Weights of a small GPT-style language model, trained from scratch on English Wikipedia.
Architecture: learned positions, biases, tied embeddings.
MLP neurons of a small language model. Each row is named by its layer, matrix (up: input weights) and neuron, and shows model dimensions 0-191. Each number is 128 + 32 x the weight over its row's rms, rounded and kept within 0 to 255. Numbers have three digits each.
After each neuron's rows, "fires in" lists the words (lower case) most often at its 100 highest values on Wikipedia text that the model never trained on. A number after a token or word is its count.

L11.up288:101082094141152135126091144123110126129059164187086083186176057112159149128140135046134102130132115127166103091080194114177186089144098135182084111052102140134164100152134066100143150135129151139152146082106097107112129120088153143093115153113177167129155145098082105149088167154106132139139133100125083159127108100128189153091061151105097144116142076125157092166159109124144155123133116146172146118123165075124170171129153159095192155122104148108170165128123108109126187102196170167096102125135124148105059179163153141121103144162124089102123113129112083141150206088174147082
fires in: "a" 95

L5.up366:156168134165161125177097157124141149142106094137174149120141125117132129122146144117088093153102128079118120103125104068137126127190079168155033147144150134113170108120168124122088137128146152157091082134166130175123134129154099127161142173173110111150069118064096092152078092127134124128130096097207175093077122128058115146121082188212135149112201053107127148163142077138167120080089082149129156133159107099107120136106111088101129093176103152091142138193177174150063112129138110121135149127119130128150112156179116156132138159100135107139123131071098144123085120229143146193
fires in: "of" 58, "series" 6, "set" 5, "children" 4

L3.up482:107121135144168100125105187140080126134143230120149115140073099117140108121124148159108061154100090106130131151128167100141157160174080106188124103113161139090133192123145149099083158079152096114135074127129075200082148102160182111114146076125084078156137117094133120128110198126052124144124097122145099125116142164133152183089138157093160091152163124113163106112100140105132123112135123082083157155146133159129185150139122101201122109212149129137088161162185116087091151125151151087136085143083091115124192125142178139132112123090052103067120150117139081152199104140125127147
fires in: "health" 17, "television" 11, "water" 9, "tv" 6, "actress" 6, "aus" 5

L2.up199:094111149112148170133128068137137155125151150116129088081196151161097173116162150134129124149115123150043127052141108152181090172161113121124124067068134166117144091156110118208170153106130143166111137144169144120070166130154116088117138094054104101129178131083162128194163145109085071154089117106114101122143195131173126110145116077123135124086145179160164094127130098142136103117152125151117106109089131118102148155133100131171135118170160114169167161168115222162149139070153121126083163108127093113119098085138120117225086123075119130126090084105064119096112090126152162109
fires in: "more" 29, "not" 23, "well" 14, "very" 7, "less" 6, "better" 5

L2.up30:148115081080119098152099078145172152133094036141095191152111129117131133104147137152102096153109061091097204104159217131135115109124119131146135119097123154117097096162138130163138121118205103128181107097129044150176115117123108131134093130177091082144158124126165134142096107096163128115103141158114151106045103124149161077144113139152121148143166177053118087167159138131111166131169145157077143091129129124126125075138167131113082106124074172103151152142131154138107115102127150166176063085148163188179155136134144123124129082084061166149129167122129150057150111132164127198
fires in: "if" 18, "we" 10, "omega" 9, "far" 6, "atmosphere" 4, "inversely" 4

L3.up235:145173117099183116132115152085088184112170142172173128137160105156108076104178082159148154120099162145137198105119119114079157132137129137152123118084155065153134162143123106112101126094116098216114118070170128109127167127123190083168181145111138124091100123145154101160135096133128111091084200081133148131117141094095103121172133131121133119129157148098120123148220125097147080107149120070107130156051130168111168206137107095082117113137116128119157174117139133082166179193160095129106142130146106131099162095095167137050123111158127055070075101150157146161131162089105155097
fires in: "has" 24, "with" 9, "number" 7, "student" 6, "beijing" 5

L2.up628:092139140132103142115146091159137103112151183112111136193113163119118088131150103167192105132184128076157131108093100115127176138121124127063121123119119121164152119136096072107159076147088188104141127137106147152174054169089138131101148141178172101162133086117191159102093175128196130057106159110063120128116149090095152110107137099128063104162130136126062074096124130162154131138138138107118167188119061117138120097216167121149103145188159160128148117116135168127130063088092120146086077074163106176130159112172163164087153175043129125163141160126135136099113133119118138111
fires in: "the" 15, "were" 14, "for" 8, "from" 7, "males" 6, "females" 5

L8.up351:118211075121120155117131105115071072099150156107099183160114089132113136145146110114152101090135104113147187148114062139144132078187096145095085170127142122147155120165161126167164134105123154140115085107136186152173141124104080188115193095173149119070098137149136125136180102128131155083108135184132146186101114090125098135170094112034136147137102083023087121141108151114136167151128136116134081142134122143158070133140117173103113078171095145104096106141104189119116206140167133130161093133146142097187129157098178162116147088155144136169066103119093098153099143115087104121
fires in: "this" 27, "a" 7, "such" 6, "note" 5, "either" 5, "other" 4

L3.up396:093147093135186126150117143165149130117116150123079118128149123074087188141089141179129151138135099108167091127179119099126115140102145083110123118183093167093111099175124197115132099068091125135130132219172096168066116124120107118138082166117143152144122118182141129180129168132108119065092086139090146188110114158095108108090120129076108156142131067170117070128133149181107160134105167123115094157103134166149215149073113112101096175133138117101138077097174210137106150097151104083087127141171155158113142167139135148166181153124097142106147135109085142143131174039076163137
fires in: "man" 19, "she" 15, "he" 12, "manual" 4

L5.up281:147191108097118156108148086093101146137077136108148151157109074101138149105093126075094094110110130127138104113156135144201144105145159133092111135130162137105122112186183122114139099126147136136134173076076120150102133110180125190119165162167083124093109150160105152129066125163111148146166128122131099155126120090141097076118153094087103103098135126171135162111100136157137158157107150193178045199145113151152120121114111148089103145107099115113064094139118173162168127113119122217072128058204180075123149127139112097200155142144089117107142174150154049135184168149105154071
fires in: "more" 23, "most" 14, "few" 5, "less" 4, "too" 4

L2.up269:128131137153146155163147135134140111132100131109065180163151072141160132140116104089186151138150132070149109128158161113098105178094075085165093107122105071154153156140102111107126098119155107180097088133127135075134117195168112172099101107123181131097136064144129053128112077129088156181109134134106121177192136103108132162084149087121088156143175143100109079101154159155139133089146171134154116150108088150111148180099125167038158091148128113083180090172054113166189165118212135159130135148123179135146125180098082097139097145078103165100105172108128138128086129160103102109
fires in: "or" 24, "no" 23, "petitiana" 7

L2.up562:123094087136113128113093140115129095130130159078152122166144131177132111110088170163116129160155122151165177133118174078130158122132156130114102124120152163125145141121109075124136183070125176130169048157189178144068160078085109149181112159144151138093126047129066153153116107095125110153104110096175105047144088129137136104099137175073162190092103103124111156098103103131104125151119158125093172177119149160123115158108136169143091064117178179120134164113134122072125197162093171184058111139118175117132129109157134123104109175124107076105072151090051136140143143177175147144
fires in: "minister" 13, "composer" 10, "manager" 9, "director" 9, "president" 8, "actress" 6